config.yaml
hidden_act: "gelu"
norm_eps: 1e-05
positions: "learned"
bias: "all"
parallel_block: false
init_std_qkv: 0.0273
init_std_o: 0.00516
learning_rate: 0.00838
lr_head: 0.00443
warmup_steps: 200
batch_tokens: [32768, 65536, 131072]
MLP neurons of a small language model. Each row is named by its layer, matrix (down: output weights) and neuron, and shows model dimensions 16-207. Each number is 500 + 50 x the weight over its row's rms, rounded and kept within 0 to 999. Numbers have three digits each.
After each neuron's rows, "fires before" lists the tokens most often just after its 100 highest values on Wikipedia text that the model never trained on. A number after a token or word is its count.

L3.down211:525528456479415491493507458458550482514462511442478527456365502451537488540507538528471486474462425595485492512526556598558481538416423494507562556508596499443450526525620520498414548413472551518526495551460537563467412620490459520465504447510537498452495505546441451471514556431574510395456472437516436534506409575548495426410480492521495489505475463462500530489515502433447504569430553549545459433460554517553574512430481576472484454584495474396567445493535531474433562464498516480492575516562633435499468488435538488486498494482545473631475549536526535512412494415547569494
fires before: "er " 24, "er" 19, "\n\n" 10, "a " 6, "ip" 4

L8.down638:422575485476490537548508431522542446509438473584553508540504490546548518531499462484478518610516479488526543530560493466484586647616536496479543503541468455421524480492507502450499629469390525473413529517525408571445592532576482502562459509455481526406544454405457486545458560529525488523532478531515497486424498517503471464487443483504392467532394542521577592487451572531510511525467473488447519528524538521434522546502594483434407538456440475423537503573451502556389480454530526410507522474493539395529428559517426505448480470524467537519480518567427615567426435440535600535
fires before: ", " 14, "| " 14, "\n" 11, "in " 8, "." 5, ". " 5

L7.down130:509448521491475492499522504508548585501455546451539586524520417519536493456516562530451537533543457500578491405580468472494558515484588449474430471566468534495465487456572480510519508420497497478543539483535447448446583498463508533469473495572519455578531429435513478504525486600486489591499397456450471503404461525524514482496492535449525547359405499480497515542446486494429427495632502438482536483452467459471545534634528509463525528582456565516619535420548467456434483557554512527463451518478462483512359421511427545391535412525536559593514459564424507450492571419437436537
fires before: "0 " 25, "1 " 9, "10 " 6, "2" 5, " " 5, "2 " 5

L4.down137:569510524489524537501471473543493568471635513462463528535454534510428569507561503476452483480520527523481458487605614622539531519485425553435511530485442485534414549561506533531514425451533516609547411565514593475461508455513527484482503567486496534530521511555442473461500432577468481552487460465429485554451402598478454543566567495475397388467498463494552472459478536525454556480447455452529507454518406568496448479463518461442504518508449461593514451537557553450475456485545405396565501535507558518474516531516455505519550473414589515448525550569523538471442456606486400514
fires before: "t " 12, "t" 11, "tr" 9, "m" 8, "st " 8, "ce" 6

L4.down528:512513490474536522457507500555528453528544521506498504561457542478557427444503536502501395482557529464461477379517520494525530521510479534437471453511450544518472526502513561595480616488481510383519426534366527474494537494493428462603417576454576485447527514423483444505440497609468453407460503498534493461503462522561553518528449456521535501503455445491436502398443641496490538596519516522426601460482561525493508511355520521551444547531424546403469478495488515579572425530527445456546582573430533541452569491380517497501462456516564504567511463515408551480481464508533506618
fires before: "| " 24, "ard " 14, "ard" 9, "M" 4, "s " 4, "3 " 4

L11.down606:425594485478552483474490452507510594395485492556465524483459478528576607515517557479551541478477512530481505471515483601495560390522477499487457400575437517471576502530522524438549458496424536505478522385526491462525481508496549573542485450525498566521523502637483504513402486512600445495529497496530458489522501516557470486500483597452458475473570494451528429517504483524428498512493433470553476572494448516491485446554525504545504512440528406527540463509528535578509548376483499398494422533541465476476457510535546445482620487516536451527545487512444582484448555376550582541
fires before: ", " 30, ". " 16, "\n" 6, "." 5, "ur" 5

L9.down76:467502432508533505417574535469457423570464506527469567621539458447484474550527524427438537510484494525527524558560555506501549471515554511433494538499503525473571425426584359573504450552460450510502498484461485424472466496495494497488478477549456526501455467440416528520536527460504512454554474485436596483524490509488462490512531510503598571531500490445454563391551490478466478475495530435570513548556546570528503458542495505439525552428535502638537507494445428573479578526417453456529394570563567520537514632509520521469390494561419440521581531498478462447475542370535488434
fires before: "ed " 23, "s " 10, "ing " 8, "es " 5, "ite " 5, "f" 4

L3.down158:438539415446583471469505541579538462556534448435551581459487470488499513455451481514464467475442584449525559475521546447538455482500468444503485465434442532515471520578491568558470423480510476398512478450433523463525421422438545480453535497552540410435569474459468472461504485482554427497563602625454550528434423454479476498550441441526599539550571430527561578516468495472529443534563425555475522459591488572470570570486445524572552540492553550501503501434585485495545432466372449525490511507510455501549479557477568609519406399513577481650588556535449490495549527524449503491
fires before: "s " 46, ", " 16, "\n" 5, "\n  " 4

L9.down607:498391518603493485509454459590390502477532522471507444521503506406420504517451462502470582480524452488567456586432536462541529471477553401477503495507480486509464544512424569518514412442464442448475507401579521456460445592467464563553534515509511550525406459627501474514461446480481573507473559558471460502497502531468437465517556500520507543477532466402609580507530476502550476592534399477428399507541497530487453557453540499511548509505522487504594479374529553461507524489532563453437570618514449605514463591585581542485525545481404492507482400551427487437433474486513631522
fires before: ", " 34, ". " 18, "." 6, ": " 4, "==" 4, "e " 4

L11.down144:457445422437449509474449469526515508550514511538544505566525522566479477407490422492509482479515514568582513539549559504538498478526535430520451490504535491537484475517499473473462374449510485555612459479458578515532471498474496413483432475440568529656580445534478447489506489415520514461502521467524514517563400460460609552580519512481505542419488472481528410468556536506577542417541470487525421479447488385541441491425465508572410590567552445465501500435574585486560629474458578478532614543555484526399434477517560560573480615461500462505513444490511436565470510448539525511
fires before: "s " 14, ", " 11, "ish " 10, "." 10, "s" 8, "an " 6

L7.down646:545500394444531572574499422514523480447472524569498364505467436485480523479438426488535494418530464484478520476518548584547526575513497461487446536536498520506475498595536488513618517464519482486407625470561505554570455461623543524474451437537477500485549482494624491524483593458451570525539517497430432555520513448500570497434468543330476438527510556523483557550523468552567440492468560489564509574453510548560444513422546431468526487505472509470539409505532514480469582524467448477452454464539509525529502425362478518488532510540539575521529499520580523405546508586514435477
fires before: "u" 15, "tw" 11, "i" 10, "fer" 9, "ut" 8, "ther" 7

L3.down533:516459513657438495516415586538468539503489491474536544479488499410475581573477577496521489559487414538395428496574533471536413498440441424542514564430530532422424589481444546464579446514504602569565467493534520513466479572468502450552530468557451470529433572487438511503438536425450532550478593466587494419502567567479539554484546540503515497563515506446534466544560488432504468439496579503542586429589482555517517541510448541519560520477472452425602515496427525530522448436539451421482570465535544422431500470577487440400486513463572474411490451507480510527536458554582531514
fires before: "ed " 21, "er" 12, "ing " 7, "er " 7, "s " 6, "ow" 6

L11.down510:556469530510536442554545519548479388577549494466493554462450497532541449478493492505513510500594442437478445528472524471496490540534502439632479487464618525428458444571491455525563445532531513447505576507510543544537455490490473552550471516552497623469453492591448514491483537539541564506468481453493560504441586469496478536521566424486554440637414579446498473504574557438432470474467381516412435442513578446458490508472549516497484517540468543495442583453489464526506452497473523455540504462413590490603575545548425479543551461571555535562497499391514440513572508426419507516
fires before: "as " 43, "by " 17, "to " 9, "from " 5, "in " 4

L11.down293:407505498476537492535514523458403402473515557478451587569571488560591466429495543480533480469493500587521463513507516542439553489459443591443443471453450528575601585456513556567502574439486460524532440581561425449619528475514521423371468485476454477491437570491488501424467497571489491489459518522514452468466550540483541429481487516412430499447525485427514417531546467531551539443531521511548492477444471498487523576503555518500394486536515392443500494519512436432562540525534492532519441531404480520526483534388512511413414459483556370502516456503451509556472485600614456489
fires before: "the " 55

L4.down29:446494611454437540541491441554489557419445514518485494459521487557465567543608403523520481527416533549425533446421562519510633396505518433480362431482588457543426502513533491488440517560502543490520495538503509489560407537444526418475525602515480556467478513509468483543471411458505541598486527471490487443435492501440500526486423422604463529472382570495509577485426555630566453534493474535565508486511498536505552482399580544556541524518524509452464494543488491577562533581503500459363526482547397560466425408517538560547475476524515545481529502475473480473476487552507474515
fires before: "| " 25, ": " 16, "\n" 6, "C" 4, "1" 4, "–" 4

L4.down205:453510557475484530489399479443551473487559486477468380485563486519419610521575572499517455460494503565481541488456587467516530577526470453462472496514559519419479483514530542499601405539453473510563523557589496481556581495622382477452490406489494535497557543504443499434454458547453510425397588517510471480475475432450558534470493478537528518492445493475495517480540498603417497560467424531541481501520425393568467529465438505597504515438513490523548447502493405456548510461583489564518481492621469493522435563595485501460506532562397463524513517542499510486522573459535578559
fires before: ": " 19, "er" 8, "ed " 7, "s" 7, "er " 7, "s " 5

L11.down395:515503553509602475496560528470495438447513589470403397539515516449549526518533538497423491512518517567416498557419501420456491491456484430542466529346527486541494492546454466604600410506471443479574481495493560544438561547541482412546550567516529536491485483590453499509471536473520516486468503468477497547453465631478564562468458487566508458417531492538583510525430586458505503548442557493400529468467602532459480553528494537446438478452498449639521529573480521492530597613446515556431457561457527572458468432472483505487525454436463578505521511493443434512552529521481477471
fires before: "ed " 31, "es " 12, "ing " 12, "ure " 6

L6.down315:546487461447498506500475561445548540509493452612500489635487605521481485480542530529578484482558431572469500560610572499645560520433549554425582436510478530442518498486506492519541432553475469445526528586472519533572483599461483432534531533463540442413534504586416559479487475483571502434533549496381552521486451561533478459488481516576472392491517546529492509493534447523436588471427521480347448498507523540486479519543478413500483515561486527490550490434369525513571542481449412501480450523523483560530506511495476384489415531481459524389515562562474500442478444451511488524
fires before: "s " 33, "t " 8, "of " 7, "{" 6, "n" 5, "ite " 5

L4.down834:520589530505503483498426499556563459444502519438473443602501472557464443564449446414477560439460561581598477571483566506468559546571526426468435445492451471444612424463492443544585503514498565481484466487584589496390484478461441502416481513537463534542517497420515490514464529451486559521494559478469504458539469479447473473495456574512489508495544429527498569552564570400510454528439527534570495488556451469506506547422565429524409542591473514453558430578485532481539447456561472498496503502470501517539518495491520428515483452435445457530514538477565399606514556502530519491
fires before: "end" 11, "ed " 10, "tic" 9, "er" 8, "ered " 8, "tion " 6

L7.down817:420519485526541364447458472535632547521472468529442480599523507458508427541531602545481478438483475517512500530542511557482570541526448517494472529477508514593425552506493488582558481482426527458385510510569527479545463456500482473476414548537479448483566595542537512496511540407448583469543543479460479568441539342487517514450586557502465549431515410512440623529446434562508405485492515524563567495492508520445399491569538441583493559479544442411505535449611519549473451521526560499435447535479487442509501528520440488538574574502427477564565529503520475517411478432514434478
fires before: "ri" 16, "k" 13, "tic" 13, "ti" 5, "ks " 5

L6.down139:500472488558415514571515427458494464558513549465472458550489449591503501499513456591517462520565451498487441553524519474610550600419522531496501501528487466449417564523660565466540447511566442503464474473620543452426562432434560537486541435440440454558433481496410454482475549539417413540535501448474588543426547453472485477489502479534531485493505433481494431517491621416564551498542487549528554483464445451462486493590497496518431492515480626511545559578489548518502470502528557465606462553485580473519392522519461431433491455469570587471476530585512434449536477377383460434
fires before: "0 " 20, "2" 9, "1" 9, "1 " 8, "5" 5, "4" 4

L3.down448:532452511478430515527417502452515522496487413561493458414480498474376518437531519477469414613543557442487585499501521623506443427535507560466398576492440509482512550441514494544568513537455504459517450497494411526513498513510491452502447527443569658414494487392476548518593497581493518398469571549516501546556543436501510445482527499510576496545425478504564509527578392548586566467472466587593501517537515498450490521487473538464460455630579511438503540476461472482484536462549481525526433582489575515468413617467534401534545506491525402496472441504505490537497547481532536490
fires before: "end" 15, "is" 11, "art" 9, "ar" 6, "tion" 5, "ic" 4

L6.down406:440480545530576554490512435506509475461463442480496471450354534449563451517449541455514507472485444461559564509456477487567542509505529486379569395409538563487475490519485483551500449511523597561516468521544505512565480500426424511502551512449479480478554521568486483525432463572465482472447496538544530490482433457485454498550612541432512500520553409427514472528432462392560460495372563449530528483459598555404492538546476540506454497531413471514636550487387539453540516534539463537484520546436457546390461506566503515452437562447408536539569641517559557477521514440450589542
fires before: "ed " 17, "al " 11, "are " 9, "ing " 7, "ation " 5, "s " 5

L3.down364:516502457570533458462517451503475492423477486516366508476513549536593506495550483494427463604537540495491562534500436524511591479516416420420426458404462470596504453533576507518501425495507530470484486454509533498406501513517538456486474487489553479486501489572506500504514490496566585543562552526494464461542507420532435438602495576483513483541508460526527577414547497561466394555497474484546546438470555491458443483483585505424542506491601547498516538495519488525506524505463507491580519618481568498568504532434679463516561392492411475542445442416564580480456475576469557466
fires before: "of" 21, "om" 11, "is" 8, "the " 7, "ac" 6, "ic" 6

L11.down306:456518535448381402557545463498507548468512549417525626379476412426492388534571468489497417497478566570460497475502447577547499508544517544482536482451526534497511398468505518501415535538450469559482521557496511611435524497562478471457492483513574546467526521412651520557533570520537524512504479477473528414547508535451493401456502512505637520482511501509527460500515466461515552485434482512485583542445554520533537409475521507517501490520442564457434492613550468482497427502375476517493511422519469527569526536445511439460416492521524451534492561411442594591484494539418514472
fires before: "er " 15, "er" 11, "pro" 10, "ered " 8, "po" 5, "pl" 5

L3.down564:505521583490491492448500456421477513551613435573504516467594569493441527565497437477615470583451521471470477482475412473497512503524502505443560465571455461421397494507472499490487454465493511524606545488486396449564480481574450445446576540508493439489505523445349511469525471504512511584611535385435616513532528524520466467534489497511509462452590573525594491504538548538457585490423465425531419552601560578475503487460481496427512477490527456603544434516486504502570513517463566484468559473453559485463468531422524494472526538524538462507618527437408530578470443516538493583
fires before: "ity " 13, "i" 12, "uc" 8, "ic " 8, "ical " 8, "ia " 7

L7.down329:502491644504441479519485564532447480472503540628538547501408524502478451523469508472558481413534454484413493568500477451534539412509503503504423483547549444528530504505473492548505483522449415539427523505437437418484485468448512588540478512459518544520568532461554458551516521487455472567506538553437577487420593526522390543481481504538497458403542544620505498469461503488561500554485402550484523547492494489465551355623495600588424528536442544510508496522476601483487508501414461445555559575433548471502540458477474549420513488456436505514533534462457522493458425531526569470
fires before: "ab" 20, "er" 13, "er " 9, "u" 8, "e" 5, "ent" 5

L6.down27:505538561563468429554588496464507507538407457588489568491509449484485493555465516538361399471533532494528489522508447414596486440509557515497534491494527459460421486469519564476426595548553446486451576514542493479485416560445577495466517502449462550569511526412526464523424542474526537510368462562537481495463398438590495497528497591504497519475548530565495502492490545528418510512510537548360595499484550506506486501559460456552457406574519517543491502479481580500474632615520392477502440485496642497516466571517459541462448503515482465519492515453460510478485538525363589485
fires before: "| " 33, "August " 6, "/ " 4, "October " 4, "February " 4

L4.down67:544513493608565522558478467423435519485582512401461486436526502490468533478503452540531523434553409504535448537479526519447522449566456558564458519439490518579542473553609591528499535509547518454502482539494519414526394511323456406436586469480521457456535481424481575481580539539533476547465465442442425467535456606498439524528519453460498486487521481479446497491517492499455479543549470550488529448575461509488506567521470513432377531445393483490441572445458496520440608540533564556507560504494533560505614594373553502444491572516461446463465568524568480467482486457516617527
fires before: "a " 26, "the " 13, "an " 8, "w" 4

L3.down107:461445593506570548495464566509581496463367510437519521483578564474471493543597535530450542544449457541409565502436471480550474553489450576466599463488443417431523669520481560462583514458437513505517535544449510516428471451570470482424527497432513457515465560480540464504487556502505540581507541484528531533460369471541494552495549473471462535578482513473558487457532480549479501472491538522487560532478435490416534443578509454479496536495451530459465511460587534465538532444487477538616481371489480494472540519484464453501560556496479439509441457486362478460444475523482462532
fires before: "k " 17, "i" 8, "k" 8, "ot" 7, "ks " 6, "in" 5

L3.down687:421532537506491505425514463476504469581485516465504433526495542502474593447632595483533447449518545604454426492530489483415478545490595450538561506489569431504468542504457510491489524502459457499496503443513448502470449538516332469504431553414509417525488501523574499543517485595548514519483446365547505499489498581568517509469490520526441450526486588513497502492488412456592494488534591563442580491568492534480555504555393569503499484431407507482487475484528522493545505472462483478465609604540474522564512451508509536519323434412452545527460460495525498474462495510444539590
fires before: "ch " 33, "igh" 8, "f" 6, "st" 6, "ic" 5, "e" 5

L4.down787:605499464534460434524493522566526513614486434491588547487476566471561493504450490471507503417545504451519437524454444585479471499499550556412532544480534428424523572501583493574489545546443374454556532490586389475554414518536566473477524432487460496486504525551520526536514507411511475537569467401518507538498484564421432480514509553404437569494518438494579547479505513443513516499462518483506488490484407521475533504505418545463529480528524459529612490501436496546454497589585526479412466510482550515494547574490500449501492509522487373485600428370524528421400533653514572485
fires before: "ity " 28, "ity" 10, "ing " 7, "able " 5, "s " 4, "ed " 4

L3.down686:524479534433488495431553464496533581435510478457495531532436575532571526532590490404407479501412545538523496510571485511518506458593520489461471448431490513504422511457491542477549411510619532520514596475525479462507519462527488470496539587496556546536485580509434487500551494555474411446451585628409569571460458576442494536556512482561506521530481527511492504592510412533514479517492570444566486486497442460524567513438478508488489489439506537517473472640467608512533433468408460372483433399483372497494427514431521609474481479494537444496523525517630530521477545572461460426
fires before: "c" 17, "ty " 14, "t" 8, "ty" 8, "tr" 8, "l" 5

L9.down155:502448466568516529527489484451487455615488533547576585495529442553567477395581514509481478462463464416450494547439560539629417475570437573443479534491574521524425465437507496508546495494461532562384464408543527519497473510383498393557591523516493475498434454668541549550463548483480541512494570487573468516475488510495482442504530478528460356556471483546488464511516497504541527493517558489440566522501522469570468487472530540505464499379503541466548516545525449515548605553517445455609408600457502520455534457539454440468458453514531474553486540437461444365543496515493512503
fires before: "ed " 49, "the " 10, "es " 7, "s " 6

L7.down231:571483452432515449485607522519489488548615489399554504609512447545479431478472475515442503465552460504536509497445414519496452477478400500444467552585554531502461530467512531469426539454496463488465569541538544529623455540524570459539546582516458496561414538493490425507528509524521535515461456479612511454447476427496491499568493543507470504445409496554611576542350517509462598384497487541496549479517509529504491469514498423568443472549487427483448563405502468564455497506549431390540477596490525419491559456447414595503506541481505503466525506563463452500572530556549539605
fires before: "| " 36, "|" 6, "August " 4, "e " 4

L11.down515:510491552630530501455453496467484586530502363472457496513474422525561538498517403478502500544386501515567511449470462533595484567450438519498583393497426462515488490511499461509511441448576486470527444434475503584529426506500526421554546601569474443512506576504463427493495541493505531521406666447439442457475593543601492416508500408508515470512449469548438473448537541525471491460557451449417598421461532437529467501447476501526572428552621561519511440538526464451481487526495511564586612526511582494472511517459536465464529528495475455556467549557537482489475481592479470430
fires before: "l " 27, "ing " 8, "er " 6, "le " 5, "ed " 5

L3.down99:569500505529537433470506433543557536486447514455524504500483554415436584445563555506540458516482423550481533540477476577478470626562471542636447458408454481535462604486472487570525495532538498477564521499468554494491541525520504466481574578529545474381456489450524397461392515550489468467593503542555487509529515511481409447515531566502422551425511488527477477539453431476500543429471440507523443476505521609389492586531501541472478512505508584465430532485451518497376443487464522535490447556445499488456546514469604478456495422588463524688417549498481485539520498440498470458
fires before: "k " 25, "ks " 14, "d " 6, "ld " 6, "k" 6

L4.down274:483416447515567518494537495459558525508485465466471477484421436532574556508519530462479542486450487491539465487530612612525536467510471465574493442430484593486492505413637504505433599486464439481486430609533440445574486398484456495553521490506603399477472461526471499429637457417482486513489405520490482498482495497530571473588562509531523514483417476449401517618479430506456469519522450465528453560542437489552592536488491531477569493537547473452516524438522606504475519480504474527471500524453495473492491452512550573584536471541615497481500535440451477492516542609449489559
fires before: "s " 15, "an" 12, "s" 10, " " 7, "of " 5, "ies " 5

L4.down310:610515603442497492560534499480507438554474484454464493551473525547498574403461523521415581546599551516501393535512472532503543578492541459497503543459468468556435452399503479583547500498490462443531496440556521517526419509527428477533488533481569491528566487390463449441540503537473541523483523574561525439556439380520510477554493478505481613407463614522576467546453549498511430445454500522464455544502429543475551526486567445520509489489408368526453536513576450444496494452507602527539548488494436536548630459433535587502526464503496477532477485486477503427526470519529448538
fires before: "| " 61, ")" 8

L7.down510:502473579547542551618577460453530519486617423461462517497453442646445520478503484461517517476532440470462472379582394440543630487414405544493410452481479414540560539395503466504530479495514540500561533465452501468565468525480484553510589489558530495470540506508571513521542487536438453397497469411477457520545447375544537535616521470499499418504429489500466564579552492459478541476479432545469569480527530487572469496494506466499459476513463484536462424446418505475450490560550476555450544537479499536547490468487512468566597433491549497453475566456544453474535517503559608453
fires before: "a " 27, "op" 9, "ed" 6, "t " 5, "an " 4, "ed " 4

L6.down758:474447547476469542505531507508496495517540399501520510442470482482488497465515505409425547526560507566455486540526479477512529430503497551501435452479408531513571454393486616499508485552488526553516475505516470425531551499524515539472557477550565348518550465765462494503530521509493528542485451496489438516477489445409500499531552554475442523465581585484577517494439459439430449443481509472526457498454507499525499499480451482477496431495590502559402409597461540534557438546502478565494540558594421532467510481519552559590476482489570561456559485513457488500446485498638630456
fires before: "b" 37, "d" 5, "(" 4, "u" 4, "2" 4, "al" 4

L7.down543:488481397414547616524496580489550423523441506553528524403577544572402563554535397516515484553578549554532466531521492483433598517485525549476514495486448492425515408440498442538520508453463452556485421574528466559516482535556500378540576550470501507484553479509472371409492576553435469482443511524463458468473436556420550534499524463505483581539483460528476483472582520522448533451469532532487413414513504514460601530399450541464558471486500493486517487500469493571514533576486512449505546582518431542459389416549516509469493471550449529512486437607486485524468469438556564603
fires before: "\n" 31, "\n\n" 21, "ov" 5

L9.down14:463494500448564511568540444525483447534451537472491526507511448449506484501450548543506556473602544463518603427516602512501427517524628403576550464449452525519481442471484537524564589488545568455547524485436490462494560592482425509507504580478571431482390530496570565490530477478467556499490448531549536414517581540453527641427498491470512574421476473573517497561475457553497447459572519501430556488444541441554489553496540471429447500371472531531489480492514457462392592530542543412500590468559448509559421519509578493533452493482540453499459503403510453518491442520480451503
fires before: "|" 29, "\n" 23, "6" 4, "\n\n" 4, "| " 4

L8.down533:530496473551524481556480508512569519412507424428591454441574486561463544568415507539531519499427528510502471498586582475521508545600526420554481482550480463477475535486496459443480491479519510456533489492521467442473487497452501429421534505529557508450622447505490482542469450523518471469444465467489506517512423512551506532515484601571515398489595554457501452547423557481471554478480479560587465420506486498589363517586535399552436561477564518475500582513395567439478577550462445599511489495532502505574514377532462410539458414532504571439539571407520576562420476469528503442
fires before: "t " 14, "op" 11, "ing " 10, "s " 6, ": " 5, "ing" 5

L6.down399:535438512505441432469419549613477455500567426483517526508510488496514435459439531562579421491566524460541440616498466497519490420466569586506561470557467537394444505536479445544502479429487512539573517449505566504507506473506534431519518456450518407417532489476440525489508473497591475439578515554508521482572498557397503523509535529468546449599563510501538545428438505510536385454504484454406583501532460507569478562458488489478431448486516506519484507474455435579426574505551627555449469551364534562613474546523477526617455422576492481562439479505559527552466538431560441552
fires before: "a" 12, "ed " 10, "p" 9, "ite " 8, "s " 8, "it" 8

L6.down709:478485573401581445536508406414527513486521477553448539531488509553396522493432502453553486514453439411533524436522474469609515459502530499464541481508452385543475449597569473486511473486551498472431479510532475430434538481567380547566503419538446446427540399479496537516520493557647500465492495449505493461550589486551628584479507511573547372466523588471496500524429515525556492514437487504531458492474432580505470486487508501484522465453596448530430463498548576533455539539470554468601443523455537550537495471460492581412510567532507537580585531494519461380450473478496494519
fires before: "e" 21, "u" 10, "i" 10, "ed " 6, "l" 4, "er" 4

L11.down748:449465514538553485452503470514534538456482416534498455520405581475579562573546521540515572519466585479483566432517499501485567514544472365498512396506401524570490463448495509585522494533462562441517387530552457499463482553525410593487490518432415523484465390496472483507463460522448476526414526426564456518578569502456390486569455456451486469455595433493496535470431455425436526521481630599467532521578547460538589602485547499580475444478474536603500466524589575463499597492506451430459483495540512501527485481473484498499463485479419557502622533519439530387495553540463494464
fires before: "ed " 19, "s " 8, "ing " 8, "s" 6, "-" 5, "ation " 4

L11.down838:489571452529539592554535591484551441483619487505441538463445495517540514460492491466464479540440458504456504502455528391530509585470523447524485593427452433533420471480495529569479421572479496479527479469490503467453468469459455545536551463432566519476472438582516361553558549425504491458470484545457574426462508580518546570545530565528567485476562550512482530460480480551466517548487447498480505476546533433550574533596424468394420440523526415548460457563589546509441553562539486496464533599543501516414453461491466499517473513615415577556534534358502494405406541499486510467
fires before: "s " 15, ", " 13, "ed " 9, ". " 9, "s" 7

L11.down207:433478445560604490521461425530567459569499517442507497509478617463461512529491465442498537633538497479460542499432498490587516494510411467464541509472472604490479508575433547545479420466534507502592468493507621412514461415505538426523490486454477514497489502679565598513423503510479478490499466486551576554480566529490480521515517464491491488518529441587575467444561582555469495476527537507479666505448501505505459406579462521475517518405510405555526373472472447449414487492513540481408506530588519530445395491528450518460475450522571448493470505486502520462523493497520505417
fires before: "er " 24, "in" 7, "ed " 7, "ly " 7, "ain" 6

L6.down765:491597494392436515549519464427581457558494554589514582541547481564492488530494486360514426512478450459462527457596384549562440520555583531549470553487472452530447544485557552422505484401480527467536499457461436454479485510436473504456498503479449536548447578395508503527472559511477424422515470521594501416580522496480500547520514498515446500476574462595538503549469573468480563530459595510493565618513487505471547431481495522514552460468456512506577489423559559438563496416472536524543565538548459442460478532474596529486496486482419466532469486418399463489423452450611524503
fires before: "e" 12, "u" 10, "ic " 9, "ep" 7, "uc" 7, "ac" 6

L8.down486:464515501530527547488500489498414508517472602495464521466519463460531407421498534404556490540475475569450508470507419547586537515513536517487539552505510529490476478414502491476421504466459428495484508478515519528432454573543532423490600539483428417468505438481593549509403456556513491497548475548487536437485565538573499513584520545553547387536508511504480520465511471534462465571592523424434505522562561515472588631491578494481450557405438572502614466494505533506489551480556430460598451568505449501584513438550517378414469548538509492551603515404485468386513553519528530440
fires before: "ed " 36, "e " 5, "es " 5, "ing " 5, "s " 4, "thr" 4

L3.down395:544519494550485471610479434574532448481425454410482526560504483475529483470513556557538533507543589577632488550452545563440512562464551499512509539504541448549561491463556453556590513453567471382507417541571586536529467441480504486537428555533476414502482420525482503420504528455501469508452544483528426477431520486461540461572551494486461456527468500474500503459537505507505385478546398445501448490473426494537497450541480552448610420515488454455562529569526482429553471411538511508537574478415527465439442462534517561490454566556564430507520486477505422584542494551546474583
fires before: "ity " 24, " " 12, "s " 5, ", " 5, "ation " 5, "er " 5

L11.down194:422582478499505491586511519534474563509519479487475585491501550480532483575471479548507525566470507465357644506458493455458460464440598557518465496465471479548456473487402507493528561613530551425402542556440482596432488445529564533474556440489580535510487507455516483474428536457416572531472522464441507578507514410593447522527552452476516455509479511589552456520481515496451497506415485569404446460519435538535463357502416472540528484479523429508517545560526547515515505534426488431485458552421521447568468480442535475543528532523470457610517423507507429479434498484479498509
fires before: "al " 21, "ated " 14, "k" 6, "y " 6, "k " 4, "ks " 4

L4.down476:444555549445514511486431496504498500494526525481501546492538504510393408590465482495599543591472495508515519509428456458478602570540528464564526545520417526551452451540418460527549429378508532443526523557481564548483562438534617497456451494561465471411476439497581485531492489510539511525565566456460493521377483547472462443489544598506545501471464454553533473525460608537458466455522538492439534581515544504537415473505434561538481479440584442569435539564564530542489407510530462582491525524454382426488508560536486587532512551437526427452541597551483511529525590436394470479
fires before: "s " 30, ", " 17, "with " 4, " " 4

L9.down58:549455601443547478544507451447452518554596618458418571491480527479473442483521535501523476522533502416472467482465466486555528531529451423412480556450487492483461511526456500460471456475505458472520544521377484462525470540521540543564548518464520644404554535492470508482362493515427442410417457415497481493590566463498480501425527533531494520523470504483519555549480542367538517563529466501452472507558463550577553563490513483568589525526446539563472540550432562492522467422472460601569531474483496534474440552515582519489490473448463567460497412576597467515482584513497499530
fires before: "by " 17, "in " 16, "as " 10, "ing " 6, "ear " 6, "from " 5

L6.down111:490450544502552490521478411428513552492541510496492526515578523548541532570606520522543499494443494499594442522498417466502492552441592490411514467455413495458472455436547530486486456548490494407527592530485589403563524487451479580463573579422505503447439493413517534457446512451497502476563489433579455533608555461442567565540472545404547510469461405506461526531522511588352516569468431495567516508494583461530527420516587471525462470490470423479490454524580474513573565557470530513423550564451561543572574500546525469476536497499427492481432444476474544540559387559425458536
fires before: "| " 58, "|" 7, "4" 5

L6.down601:473522478603548440533493545451452502485465513468542491495532487477449486447490534460428433519418522573518487486574430609485459481513404561488526519567514524496481549518481510391492617545518504549515545452524552518463489526534527466413444535440432404537384421553602554504495570405554495464521564465473533479536538496493472466538499478483550632507458538548477525465535492499528477514383555396467521459502428535497509454513482489504474491483440480540429569461554465400491416535481584614509450571470442563526513506457519533553560475492463488478511498580429583501537531600458531480
fires before: "i" 14, "al" 12, "l" 9, "am" 8, "in" 7, "el" 5

L3.down573:545532475470537402416525437470538497447480422453465592537512477456444524534534532487588468479475563436491465490441507578496549532503493467538486433523631449551550431435489560544574536541468547407451588491488508592535486469489489471445433490514476525557536436475529466380577479430548537494458450470422601458502483477449446502452487485574455459391434533483446437551427585520475375445415592519554465450552583489485582528448525473450491541474534451491452458492450512495517493558559513477529542554547573519527614577470633593429485465507549556553434560516481477527456511549549494402
fires before: "| " 45, "\n\n" 13, "a " 4

L11.down172:546475492426537537534511469569457498498567611553525517603477583525560447439489503419480534463565487534495575483476542526499463476516457470561491493407547522556572519486439502513580495470444521521543535522537564540494499467415528511530476450648424447454536550509530543428461517481485531574522469398508410464425533467476507455606504401496526517635612459463461449546405523582483487448474500401509377546424444552511484519524531523443379478484542517411480501600481523453470539480505511533481467519515479469583540540490552577464548499463495430549475474461497457471504603380572425484
fires before: "c" 19, "ce" 9, "ce " 7, "2" 6, "7" 6, "e " 4